From a checkpoint of a small transformer trained on Wikipedia.
Size: 15 layers, 4 heads of 128, MLP 2048 tanh GELU, 64M parameters.
Architecture: rotary positions, untied embeddings.
Training: a variant of Muon for these matrices, 600M tokens.
MLP neurons of a small language model. Each row is named by its layer, matrix (up: input weights) and neuron, and shows model dimensions 176-431. Each number is 500 + 40 x the weight over its row's rms, rounded and kept within 0 to 999. Numbers have three digits each.
After each neuron's rows, "fires on" lists the tokens most often at its 100 highest values on Wikipedia text that the model never trained on.

L4.up642:533470518526567539517451444557507441503501520518474501506488578502491467574587534489512491493513515585468507475437545477547498554533484485522516611557473451489475521489477454515473434498521532453503550556523477482517475456523474474415468452525508539485493414552490513466489410484509503487500477577442439538551515431475570534511523511480485479449497457497430492461527499508480532495494476504510540517486509515510514493507474485491470457484455472516540513509551505551547466548497449510458531522507476410409494489598537511567494479574528530452495563466512493498489473563448419440518564514518510520480455493481524475531481555516587507544525532469481467515521511518469531392484435469459514460533539518471495518487421531488528448496538558519506484559504556450491535577425451
fires on: ".", " Incumbent", " new", " Website", "ol"

L4.up1996:557465513493440630489536475527494503460426509444547568451546551450504497497439529529593505555486542453493525513498540470488547540485476508518481487506423447494471466498442566521515453511528559562435476527545417430533464459481541565477440523520480513507465530517465490529525493465522463481489482517466530540524489519412489477516538533415521480523529527456474489499525606494536501478548482514538559520534559589501453550503521511481392496499484488492556478522478480496479419509478594400414496580512484444478501570530512484446510502487447449510517517556457453477484556404504557439543557476495545463527554500496527479457503508497462456522558492530508464523508587604570494523556405505486430484508511453509505524478484509588428485504529502441538489558501508468511542503490488
fires on: "\n", ".", ",", " States"

L3.up1579:461522486498512463517496526477534520489532430498460503542477447469476464550524498499532536447491505498555460427518506518526486479520420422534486518410516501498456491506557462493487495494509472529518421475503471462411485451580513436427473505473528460383515497508545488512466532516532477573475509501512537481472536474522516524516473495515574477559492485556579452434535542468592528483607497513527476415539517490502494518514479526485479444463504523575616446561489453495514545527523518568449477516464583484529519485516481460478476530499495545483465509560454511487465569522549425492601454479470508505504508466478491483467555604510489471542472447410496486459517548521447542514470470523507467488524431458436601467491486461455507524444547454501526502569492475523520514470497451
fires on: "==", "\n", " number"

L3.up944:467516513527486538504432418483486566537510473469535524500469503469487550540479521381466512544429453490459490456526523471448497585492462479517483501533457544476479512475492530524573532451500497489483471475496489488479522454527496548403473477522587501522514546469502457455479517478495430477548506468531534505452509489477478486539506484521503510525501542522533516506513518511492506477467527475453462463583457487490480462548499524487577491605471518527557531511516465537454470538453440521484431565483612479549542521498487543474479572525458527508455458578585478551434574472514520556500476548490507440487469434408485512476421525465578478573454427506506525510530570487518567526438565498513475530502484392494489491460462476520556490501516512490476478573508516528550492531546482
fires on: "\n"

L3.up1169:470489509494531553505446485587459513456513503512531531531455516490545513530530426456484417448468580409500433472498498626518485508461488528509491492487495520515525541501450527456552503507515492569527496417525508575410421511500460527484537487413500450517504529512558445427496478508493558367542533548535497453568476498579516496520493510521418486601465502551524458496487489441491565555512506480499523525447536534564449529480473513516484528504513530475468511546496569446488478456499553541521520487512476505501463543490568468598492521554520516501546503533511457453500515472504480501556526532513508550489473517492458580428510474524450476441519522473539569523543532535559522434531535502461466431536450510508508420489544487482451537487522399491545473479475472460495414495500463
fires on: ".", "red", "ed"

L4.up101:529457422523480443495464523525490434481459536522560510545488454565468555594512472520481505514562537429499560522492519495493442506512484515506463474449467505435490497498521453468423490552496563416515569557521556529485439503517470515483518489535448430526511572486520539527503573486473555520478426505520526547537466534534522530544487503483512500541512440492452541494541501488485472465525513537432553590521397496553466558553490542579449487470457536463455466529483527500442490477513528520536531473477480496487399501483493448527452566468460459543472508489562449540553529518442479575406470402451527488543423540433540506505556499478525502514538474520492381512404478550443552483505451485538472493463503558495522514499495432507428544536507474474504476533449546550494557485388475
fires on: ";", "=", " 94", " ="

L4.up3:472445467528484526530511465472507553451515480496485477441518533491521453568493461510565533545550505472480547463424499467484466555481509491527517531424494530480508505510493482484523439463489467503556494494533475516477484484458457524519522523522530480449541572520564499490487505486517477432509592570486546507483513461463481570480505492420512427499525508535486606511455543579569527487529449519565467459451446637491558521538505485521546466477522481487457548493501501434545405494490520484481420465529509501479525527456507561553521470441487483500523548533512525505492543548504586476479575466451546473493508555493481452444492543528432462506560503448529490486488534487406471591485552530481489486572464521569471499482518528580525435495537559418533512477532449547480477468506428
fires on: ",", "\n", " Short", "),", "."

L3.up697:511454525504509460553458582537534429477503485501513490501507507486480472512532536521539550461540506594495520484432438478543493566511516504471504520497520482433495528476545444450405461476490508489501504499423550447484528493517469418527457481478530453424474610500539506505526481506438533572426494483488473530493509509602503557525524555529512521506533486523510555488517513466515417442477432512495423445471433467513473469509532514461550520517536488483482496500504566486487554476498530520456550456489424526495458429482464475457479517486511461498514472421457472519537495489531527534440584458501456501498472507556517464484469487521582468475508541559530514478463503506516503488562506487477495456520447507512512523521498490530558433526523429509449560469502596498440508505447494
fires on: " /", ";", "\";", "/", "—", " or"

L3.up563:541480493469500572530452497442537464498496565524465553557442531573498474470524545469486469484546537430537502458494454549529498487498488521422522569556484500522537488501469463495455486506531501489520596486498522519546559438518461505456514456441485419460441558565533483544517541535506530414536489514436437433487498446503415507512511470409501553453499522461538498511470523558493522484504545493490545569521494463412404529476495469533482553557403489487459478610499540481618496471476517538523514510574456489477492579465526457550530494560522579561460457451462470497518495512502531510505514567442505517529461478540499430453555509502498510474510599488501544567528450539456467486527521506462492511489442441524514510453537528533471512499496561549544487508528465479505539503465488
fires on: "\n", " Dr", "=", ".", " dr", "dr"

L3.up1496:572477518462494511508513511601566509474532488568561549411521541458502507546559558503501505492458448490529564543560517541505466526519512504470422459451480488510551474504505567532529502474488518537423502475459482501461511550521497509425558476543566503468483499557481488511519595494498538475513523498507453505564488511532435489499482501516484485480454560527513440431482547532548553467424479535549521500474496485502493537448512552563506556497471505520456431415507517488444537503537536491435575447454460497457526473537438482497485510536502483496471489483473489455461459530559543506529489571535515502568494521413495494547519572557570478543515520507554498558465491413502545572448493464472501420478515531521459561458439555597523543469540466555475455490498433558559483526473502
fires on: "ent", "ept", "er", "ed", "b", "ore"

L4.up996:490415504517570534483485576547467461419512447511578487483493499492514489535586493494554553432459560549528497460493512582462543445511535399494534528424511489539484516483563504497491475476543501550516541454518478447534527461485477469509551490495544465494525524521568504513496590513404546571487534475506482555513529508514451441517509532530419492512490449495511501501529449471567528471485503529484471540471531440487461505504522479528510511490538495499532448462461478434493519508469540494458564507559430485496525501439544465570522586476525496476514547491561462540476467472452448457450484502514601485520440500513528450587518505536445505518461529473534430502472489569462516479510472484548468475513475436432537483505481497399511442532466470479494545482509510441486459476515532
fires on: " or", " &", " /", "and", "/"

L3.up477:552463531507499522515450459517500452501521470522499506479478474513515525543544575552487495489586464476503599516434501488561485478535516520577500553566441531513473605430522507506474461518507535461556580508547516447475478400492503503438424470564440483512539508478537461568454585502529492504563522439515497562496533465524507588508437490486535522498465468537535497501557481499426510512509479472492505445493475484484424529465529470534558491528436466505495547518542544569539569395488548498559489454508515496472445493476584468452492520553489514547514420538499493470498529541481480487489582487454553420452436529479530463507504529496396508531514534470476463501464453542413472493500498502436593505513530553450539559521440448525464519493515447486493540504504501496494473506455545
fires on: ";", ":", ","

L4.up1606:476435508539518558529516448489527528545507591455486476504443496488495534508517493494502532539533530505459498495428517519569539501505504458456493530479462455412455428574531519561504490469503541472498584487482519553475526472536435461464570539501412498433502467486573505537453511516489474553519486543456514561499476416500493564463451504527490464568479469531482545544506445518496501535460514550494494546509550515453490477557478448469548528476469505441424490517530454446511437433519583499541513604474507563508557499524614547481493490590454470523482488534505505474480524488526482554527501470443531516464484501537494562463384475507464551448475436498491537492595492495457443486531496532533440471547525517457578497492527501519517490483492505550493506537564508475462567524450493
fires on: "ly", "s", "ively", " longer"

L3.up1616:503482417487481433541473601424451437471480449512601508458530553445561495503511451493516478458455489479496505477528525520472527425514502480517498550501518501516493406552444460510589541487502515467593502478580458510443496534546508392513434558482507572455512523473472454553510577516507595528613462431465522565511450484484506539457572504503458562520431525566466524532514509493517527506529485509489537476570542525507559500512518477441443451525511536456544605476483449423488489455478504529541490570569516471474522561510557469432536515515512494570431489490459478526465507562515525533454525518556540498532464514472496474492501528495482535564554544512524511561476427489542485524488486450496487575404470527565507563498493523497554465504509577538473486445495563472415505479570540
fires on: "\n", "==", "===", " ===", " and", " =="

L3.up1184:453500482503498579448481409532510478516475482423434499490407490489548506542514535552485492555520508448512515533406457461539503534529483529542460474541431522499598498450432480500557439506520525516458480511548457487477536462532422508446499522493525538486504495526556486487457510531536471474487515537473492467556579442479524479493518511450462516530507527495406526521456545555519504483460464454542473430482518502503506530561476466564523447432504530518504452540518479471471467509448477443505462548465470476527542510506532557466537514541510443506495518478513471486493511479481540493519498485485555486458473459442525414522455474519420519477558469499515566458487506477499498492469458517470538474480490446443543493513435436486509491536458512473511514511468615499491458514471538
fires on: ","

L3.up978:473540463570493519515459523538560446543488508486525447528429519521448539460483489502422482480504477427509468484487415496555476551520514499521440507499504524574558507453449440540501429564492549508510505462474438481505451509540444496403506510455451525471508441488573550501582509523560471468489497443482531482487503442499524459496477512535505422444488457492473499470547555488548506467511496553490486442509562422538552440471510464537471505467611464480514521492499443522475488549482538494507514504519511622548520481529543501556466511558484580479517512474534475470439491496529523579538512546450553474442488508462493497468523525504484486546455461447467439459469530476528469505493548535542544448497552504423537507470510512456533494580480490545528538512494546406496484473490526
fires on: "s", ","

L3.up60:504562474508537490519516565506504501486504510496511489508500467521587484633601478497508459481466477472528513427483501440553540483533517490515495497496496528541500490490428473460546392476501490565440593471411577463543532521425450538477538453418527497455504510492472463470442476442497518496508460551449503483475520542504486464554539496479521472490439483468471485504418476539493486487441538491496546524475508467500560550457503552522490493483516476585511405472521476492576447513440449563423463537529470513549467632450510509506474498546488434437543480487530524488503470423549434578521477483441511524476467508539495547485538590515484434559468506475450569474494526518509472494506510554514525529541544488499542494500522461571515574501481527539477489504551498509381562562440478
fires on: ".", " Commission", " Council", " Task", " board", " Group"

L4.up1465:535518505471536494514526440512476480490607549528540467485499499473543464471486499532531465512534440490532499498517478514497565542468555547468534446430536456524513500481538482453527500536508525524525477536496536513434439456526515489491524535455560597516494592459539460481495506494476511505482544472545506431497538550551444526573488573525482468568486591467469454468472510493465469584524494479473506493484437444543483576458499538482555571492536488503517513577484433482519440542478531433509518445509473477517473502513497467492496562538547546561464496553465533464422557543442476453474518424515451496480439529498452504476463520532625481517570538582472523519506476484522459502524533448462510500493468499524423491491442392531468453591610502514512473526467513503510540486485465
fires on: ".", " to", " under", " by"

L3.up738:468411499489494489542556547515473536405528492479525503555519504518456492528544536439428426512471544463456446509554538492531451456496494555472536448461476524496523558472398583498539466473524581500529436448493477476478498466513497536495473522494555479480488520502501398487529500474434516486553493483548473428477492475486507444511544500482497478478412518495414509425520483404513578547519487493481525478471511473418494493579588538493556510515524574503526502488483467500516476439468513478551522514465531474543409460480529503472524531496480455564489493492570475437459502543473490504494528600495504539551479510445588499532539513531597483534520520469510632565462441456563478441463434448529563514454493503557519537498525497579525519457470522523600481523412469490486459522457483
fires on: ".", "ing", "i", "o", "a"

L3.up379:454543539414517536546429511510505572517499513483479478468528558477467556554545480472513548542462543446501447419511468563472577547482476471490513466483536501532588480488420503543513590525511502541496498511522434466467501512579524479411542527530492545498555491509600533477445556469507492485452493406522439420438481470564533478502565522548435455472524488522481449515519519499491473535567484441557529483531501496505457509554453443501523516458489512512493577492477499499404418511534527441527440457518523573606470522504516545551513522539529448535567549445482464528531494529453480499538484511483483560494405510529536499437496503502591582548482556514524501517478468501515473464439492438510489465433484481521534503463530471514507476449502488521459531586498541518455470521490494
fires on: ".", "u", "ent", "un", "iz", " |"

L4.up1811:506462569474423519522493482547418581560467478478464469505512511518529500596578502498484469483498507477524512487425397480492484501458503405546484462554592545506467429543451500478516528483427478451524557478510515480541482528500457442442514489494535545562481483470490457496464497465536537500462451550494524469462458499469543509427506581420498481552443466524559490570552482526522495487447531553515488446471550544452486496510507474483505493486446483493535509450496496540491451501434533519493528500560529506472557489573565519520488448449493444427517518523466551549521507486508526522507601515413511492448595600533517546474432500505473502499414485498506401490487539492553470503479417462506462462620465469467416571503478478541458531474523510512530558504490482516565566525526482
fires on: "ly", "ively", "ally", ":", "ently"

L3.up156:471392506525507501462520435552536502493514466493532507437491545433570533486585539547479439501514482476472535493392516504480491566502502487528456475529493505486490488571466538528501440539511564529487537516523498458545523493468502464454497541535452445538523538531560501544506511518443581461543532481462581468484463470518513462542530525504489543536516493518537523523492518418501512479478469502544429431441573552604454480530483515553457504538535501495499476494474486526527453457513504497550492444531529554569491536503531499481620490454536446503542481461526500495539489545439592452557539513438591378469426555485534481457516539558414528530529544504515425486372483533445478467527527570464564483551467475505522557486520517502501459475529551457586540469549517528530542434479534
fires on: ",", "\n", " |", "="

L3.up1028:501497473451479484497511541526496428523513472517490607508533508471424600458486494518515539604481531588550510481483495392521520522502493424493509511491553436457461451461542473542495508495498546496488469456488474527561520491499512509488510503488480568527524476464532454565480527517474580532474453511480567563517476409429487539468531507469553460520535530516521521478493435533483423464605497459494537450483500586516528495442556556501473568469578464452482550495496518497495534525490480542612549557544475511413523454426545413415508507506452519481479469483449569589412555520434448493466537488524472465495546492479489492492516491429537441516515540435546550530459539453499464470434567461514423562411551532503472524520535517532560515546467546513464468476557497450505550475521503
fires on: "\n", " ===", "===", "ing", "arts", "=="

L4.up659:513451446541474532471572465593463507555465470420503558447514561461563476438454528489525522528507560494513495506507443454520550432464492440513549523526500515541460548491532494545495462459469509519614463568465431549447523518468480533495566526443495476531485411533477517498459583425455525547492556531481489484487532513469592493491552504503513489471528429513471432527523467485531529443436507604499555477540496535517540513491512482465458467388432549596537456563472535482463491488525544510512472457505364452488550496505468503489477525449467545450399509570499509562460468490510566450460472529485524526446485456460542546548499503465510466502484539530560542537444464508514479529461575404459476447506483434568501567418498480471373493522522525532499558463462489582507480470452551
fires on: " un", " non", " Un", "un", " anti", "Un"

L4.up950:485512524485460484529506503543491439502483484431525498528433511583493570477542567492529532563543460562494496455457539512465448512562517542475542544520562546511511516477514457361508507458559585516496446493537453461508475555468532532527515510533505489555558450502492522492522526497515446566543426556525452492518463505537535544506546499591512536527525497603443431499508445545493512425574513511500447434512493478468422487485486488476555510535576417474467496551530457521473558451465444520506486440517476574458508508478505490530511528511536571402501415468481519498521421484499492450447522518476468474499515517464525527529529483431456426524418477543498542494489510607523511465524476515483482470583561467568456538532491496521462451580585463494501536497499530472509475568466500
fires on: "0", "ol", "1", "4", "6"

L3.up1736:516452495535484495487472442566488466481552466539458497481463517622582461580544513587506533457524554478475473523389483457532479491467483500551471518508462474475514534466497420563530471450475493475541533557500560520524473470498480476474433524491507433392524454505526526454458549482513523519467411516496511527461518521506497514501498454551536514462528506529502461518547479528488464467453549506494489472539438480489463487482471426520573513533478449463528525488552514475516514574480580427529505473480440386491512529542517460541497444486498515504447545507491464466541480530462511509455498511414532449512464529523528510547448506512507501448531500590513484588535467497458432479493492548454491479499583563461535465482528450521553477569512544501490561486453553472506512485492512
fires on: ";", " Ar", ":", "Ar"

L4.up1476:611491537481507465554447488521465474513495496524510498517483549532564505428472496537427487518533475489509581489414458454482412531531509517542461499494496527527490480552433553497503505509473500437490493504529384429533468483512577546495524464494547601512472516514486522492482551509521529478524503495524501441452478481528506562539573488414501472550528522474516540474554501515510519472505456491528489504516574505496539521459516486565398490510526535569511506551499478540548560532499521485487453500528601483411498461474458559500487495455475489415504443503481481461550500564490513512573542462436511481484447617498522558505471503533564455519494469545503528437508572466487504486510564548535548459547482527508536518488515452577382514495531534489426510477464506512481475476513530
fires on: "\n", ",", " –", "old", " that"

L4.up1574:539521506498510519505453500491510527457445570456559556579420454517427564503477513500518499493524506506500424417430516539490518521448502482422441467497483517519505450565501559480467438511510535448518486478509474517487474501504495463544488522479542498494461450448512510509472565489456492628513464422409400539541422498429521483538572530510515471465513488655499472478449536466472478556444550541447427487479544483547585488490519513483557492466422473501484448499493470525470536486614524474519453459519462442408516528479526483483460516505534507515529489474525541600515452491457520491505553531473500543504502519471581521550475497468489481555539558488495574492453471500478569521457509513436442491560486520554550494444555491470495510507532509512451499429553481538421540464480488
fires on: " un", " United", "Un", "un"

L3.up28:536566517551537500566547456442546579420513589472559456556512485580477477524510543498473486413502434534512490532592519549491491555491519500444446462462481530474478528462466491535513511483514567464473548474462513564518597475489480443470510501464508533472534501526536526547483470528496421532439456470518520468560539521555560459506460533582513532490494525478410424473467576474502458432457539502486528476463429491558463459555486521485586513519424485504449473528425452469528460505468485522547507494423497488492479505572531492466508567495453426459513560479486590498488524517453544469471509452490499548489499512457485477421566526489526504571487527463494487512480435466499492445492474487502437543510532488531465574546482488495530567513486471523512491520463522509475510480463562
fires on: "les", "le", "/", "ers", "el", "s"

L3.up1406:525489471515486497443476481429511513503468508464476450485536465451543506536498449495437523492482438528493555451516543479506541507516454549481529510483448469505515409537536514488501455476453475492457485443409526485431530549543451499409487508516471539460522490438447488517491501461486437582481529424551530532429494506478431491529526485488605481563517490535427455577536521467457533501499506489518505477536473554538497472520460542480465473522506496496538537542491512616535479530533468511444368537485546535573471518547508494516460428563449529537543556550520497548450534490468506450493521500617449484507498524443524482505475500494495524522531444548547505488461505558529602526461599517515512532509472521491496474493530455529456535479551484505569534485485442539534507466421479
fires on: "\n", " =", "="

L4.up953:473461474423513472481512501563507500549463479568482499551576465518512494459442510495505466528480406532553554589460439451469489525500527465556508523517586538445522500485470474448522562557480473451458489516502449477493458429510557556519505509589526558468451463493512502420486532565512531481462478518516479495512490488481501484495514460521519443566543424494485487502520509498541446467489483503509498534583508484486558563603447502492548482617472515467539599491579455436504513491439513530468512502451533514534481451486472523495517478500479514510491507439534523454462403561485468532475577457535558495495552540521526489501482517525500518476506509547526503453559477475531460565488530537501507507462487484521500478462503559526536442434521512413497513550469388569497490515494493
fires on: "\n", ".", " /", " |", " made"

L4.up418:468436450456465461499454478477516435561481478536584495496530519476522482533548523516428470484520462476492472456499506561451488524502448493529485537460487438521459530483483468434421546517471528497524517511518472526457480517505487486545510499478487514469546479540497545506495407528567505413442520471476454479470572451516601476441511464555554456510536555527519532403491526540495549491513441501546425461464454521544538576465538463565533561414522573512486562471521541394464605498574458535555444494451538538377548431485450523538504521499557498457550516546471512445540514553445443488495391513555503483560443493533482478465485494454532574551477521479572536498462514537491571543466524499514461445477503536474430462507472492481538523481525448509481508431504530433488471518513507
fires on: "ud", " part", " $", "ust"

L4.up1223:436521439489482534521510498483473475538485603475493453515501497518529441516555510527482554433498488491526533507503457505505514524502520516502465568460565477438497491459497456489604477575511480476474525473532513463582587473527511412468439520493536501538526556463509510581482551489498485542496519480449534565488524463583417574470440534439510576546518500456491468495496480481478473466484485550516515553462486412484545487518591447515459528553434556513469455508539468489461495467474513516493496522550571455476418407458499582462475396442464454531469491514544514547561473479537473534497467509473487501515516546461601576484519473473507505449537564432560516441480441517490464564608521474563487534516499471503481482461477505475433541573596564454440462507466468468447560595500552
fires on: "\n", " \\", "\\", "}\\"

L3.up1069:465515491478467478452511482476495416467485456534474506486482481577450532456505546458519506460497553531518471473504556543603452481436513438534463488494436532470483461472598551493468502451467459543498465487536486456533473513453566517525475511507456472578531484550504516491469441463433506533492495540537494469563515532498582533525532410503448472506433517444519449475537526454549468503521526476520546536523504483492566470509547521541429485567437517494537424436513560496481524475401464474517479472439487541491504504504444483533463445448497445529522478528455494522450509514521485528471482542519415510522484511475512520561553550441507437436460419386542482463478501511499541517465506559484503523542447479493493553536531502501473470591525552551434513512435561532489445487514459
fires on: "ros", "u", "um", "ella", " General", "ña"

L3.up610:534457445547549496451547417537502484543450486522539520483511543525549539483544538505454537473454513495502497486445495537470523456492500440480479530517451440506543476474547517498529474472534507505432568546461474472445456605498487507537446584446555511435442527525567515460508480557508522448457486483485475506469462432471453535504488521502491455544434562503558527566439521494502525507466554557522494446537537461548556501493452449540436515481479443535556514534413453501531528485399538503503462463438464521492546509501482477434576515418550513538540471498537542474513526501434558532557574512529513527501535476544528545472491411468567545586540524531537555495541489518517461566514492534569416537495534459457527517528510519547498488515505490526545526504474493456506484492571431
fires on: " Japanese", " Spanish", " Finnish", " English", " German"

L4.up461:458447511507493549524455522475594526488579490559480505574494451497450500473501620537459514516524512463532545495514510422501478447546491544450511559510531534464536488514514480462483491455497542554541581493468526477513477499488538414490483478499524529441545433587462505452505492536419510468518484539487569487517469515479544543522463478456407491446503462543458437529512524465472446462498527558515508560424517428486494450564546422506516534513507445497469500563502587486540476471481484576432479450487446450595470450481531550514532510528526417443540552487473469559463465427457441517533410450459589470467509546513550542494483531486475493507506477565483516484565488473469473495479468505483515521464520505523522403535503514489525461443424495521448451491474538507488546475468487
fires on: "\n", "ly", "os", " At"

L3.up1269:528521528440507556545562428520410492424543513483498450520523581517518434458445598483537507562444556504458490518505561523465504482568447515497516525491506495492511497502512555418570450446513512490450499511472534455455490532509507507538425586487503478408451447539548517579452494514521509484530573512411505499457537469403525512455517502538500522462415437498513509562455468450464535520458487484485500515457489507468542413522457455491518467549359453498482479528495467493511587465395512493502526498468506432522525500501519489522500478545405500545534539551507513481523488487492529533531529569453444550468549543548549521608451506532568474521509478469478486526547546579591481511462515540562423491540418464495472543500507549478514500495511539556536445448509492489501500529551584
fires on: " |", ".", "-", " by", "sc"

L4.up1758:526517529585477510573485404495526442507480507436478568492492460487504505581459507430521476549486460562484518421526476476504479527565457519510534449465525512475507519498461484488514494552438484422484441474521477535505462473525493539460520437511462507496503574500456531544498516429494478493523499410551601451476473453490499469459550414520508424482464414514557526503535485476494450472478519566466478470550496523545516517582547523505479483540523420487503516518520505492470533501518506510467482439499587476479500457515508528480497493463509531502515537503516454567489508503495499581440487468539540518498438490491518429526451519412460435473518439532403494520425491512459524567495541501509522530479453536447505522545493477505491537520551454547491524594488490534414483481422503
fires on: "\n", "==", " =", "=", " "

L3.up284:475399549491531557416468467484566414511456496534580459460551478516551598456546512499449543537524520437545599489389545463555406435521514554532456486516529522539517434502477477494501454506538471480521520467481507498505605477490484482556463574485474560461517461460538570510518512488475467468444477463555531480574506524524471495479498491491476542535518614488413534538481549472457474454457526439509443454545474469475512435505462512489448525480453521544507491524451447482453479491457442523460568556495523486565551475592541543532515533506452451416451480619429508572493491421449536548477501510508545492565472554501498461499479454503496474464559520549496460555514450475512541479500489455586437540515449527481549517437479468475532449530534490457483530540483592472451505517517518
fires on: ",", "es", " American", " other", "ient", "line"

L3.up684:512437513464525558503580436484539519504542508507572520464542518497498522498507550426490538467514496583484421524570525468558465500543589516455555513455472562588478471530437541429541537469540458511441462547532474532523514544466434532558511528441432480445552497488547500452473537466558511465515543526530504398499500580518486472523596455550484470474456564484493504495486545449528501532446530514471461520527438543533527505535450475462474507429517530506489481467456476448508444489485577451546531447513523471555520558543518482572510487451493518479476565516455436471472485493461558542528530600477535412465588484541523425479392498449519424499471532487505485494551503478554487430527530521499495430468485486577477486430481500482456480560451432563546450457547496476555480519530520
fires on: ".", " |"

L4.up1122:513459525516531547455569422449522513488504503581535517494484454432503480489547516529478457503522486459477510511437477535486463474521526421502572491470504544478449555499532473519535491546527566580551471536475500564435451514502478434465444478477597485511537545540518479508489490523531545448461477508517527470550455500462576503529520498449531503526510525540522504441518496445570487425575445507436555455517471446639522463492447466568515462478530512548513524476468423507494455463516492513492512430388510493565506535561504510466532521455467481482479453494494563539489568529521457512524495525557510499537484531495500441445483484446520476426478502509515513517559470516513603549567482513577522543536550472520508506499540441488545460491495444517501420464480491503538488479454519
fires on: "==", "===", " Fre", "re", " Folk", "ure"

L3.up1857:517500566560507494457468477586501463499482515463540478510497457528467467478529474521473494495508476459445436491525507500459448522504443515422516493523557527454499493572499579525518425508479526513425530478454507526460533482474456537476483503503553411467452583427535519510499510499529516499382516460585502566455530499528511495463455519498479486517530521516502542436487566463545476424467497538508448470540463558491444460518481475520544490501475561541486538445507510475509523522497452474451480471402527535525485491527552532491479507437487430528452490547491431480516501486524524498434498420583488473463447544481517467542442487565552446496538562480463484614528510439430502431526489456513527535540500517499508518515529478481456579547564447506514556488460455452554549530461492
fires on: "ed", "y", "kh", "ZE", "zy", "ond"

L3.up367:552529494480490517476437590536457451472516571528476435512492494594519462389461525526438527426495494516498541523505567407488481497455562480529510515483487441484514471499465514533492540477434591429464491561518489526485496441470537496478463457538461529537474441469507518501487548462529567545465493462568498499467500471528430504491513488570495530578535460562499478486525508492518529517540520510560506486533522467481634486467528447536511499552452509549511513488548450506433607495441528513493589549454525481424462421506493577521517456424507462511536479543506471536507410541489555559531567525469497510445480554520556591538482600513524499512465477480437406474566488507477426524515519476512440563535522560573486501523523558570433515525530474478534503449504536518484551481438536
fires on: "\n", ";"

L4.up348:492474556534490585602536431534516526442498524486474528528489511496514470547542521496504529536518545508551447507512488494460544498544491511462528504512545492566478478521481522416511479521500502535563528484533474572418499525430443504488470473421473558504534550578500477434439442526457541511549476537464504538491504471469518449455497517518503493453431544479442541512467420519509502488456507543520532533455530511503487436496446465442493454506464488510531446467559525482546584441413540506548564546550481500496467428529439535612508492588474498490467559387585522523484486460488616514541525486472505480446492514531512527517480516525539501479469583523434483445599521531527427457530500555493427563491481483489516513580537492508490477538484498529457559463487528525450439487473546
fires on: ".", " United", "os"

L3.up125:482595518505496474470512498478517507497565488513493458464494466453497495517549520493442531499530446498495452496535520551510502586520611488513472458550507486472463462504464509598525491491482465504512515515512513519468505473516518484515516528437445598430469546503473565555509549441474497528445481475527468541455501410493450475542498479526469470510542464565526517474564522468570476524524538475565487455518471588477463498480568492478507596521496475500460548571406436537512475420556471445534434549537581492531525465518493512494467464532439535570471475487425492455433571509450508469579512537488503485572471532481515392528499512527522506541487508438546524567495439521549447448508473497509532500541496477505613559499556470525546519504558445533440424525491454497466518555477553
fires on: "s", "ers", " of", " Team", "ic"

L3.up1758:531484450493438556531488487479439507460523540556491472468499477518516521467520533511445571512480535479461576535514548528431478474446502463572481496481478470511497440545511433505537565493391480476432513510462489529455460490442546533464506458474513554568558530495483520552469561512506548447544467505493506488560435480518515462514463497551455478485368587499481541530500528489471405456488555465595519471482546449374552590568377421462481516521470550507513467502557562500489525467436512467557480500468599488486463396493496490555510479488516448544491493519516472505490454500471570449458519435517469509483552530472552542438527530484556498493525557489559493522478520455478476533474429514518441582546466459555570537524531523564518505500552459510479533447439452503404467409520471
fires on: "==", "\n", "===", " ==", " 2019"

L3.up1770:523496513460428528397484515542491516509456527470539553477502535465453500491550563506467531493542514546556526513362557473567546484549451507517536509535515486526545552465505510478454599449450551463511498504504553500529509453478429508449527495503508515502489491492477505474448453455494523547422507439553458515482473537512511454471449566485495501529535475578442596455469478445525504468479438532581480562517518488550494472489529486466467524444611527476524554532516506504475520482511469517458525407480498521527525452479487476537598458438458484436512499440437536539489455478467547535393473527544510493486523477454492527563472474500495499511577511448456431438478538537511496487472537511522527539444481508477566494547504551520518503474494580508514440518471472454499460498463478
fires on: "er", " Mad", "y", "em", "im", " Pro"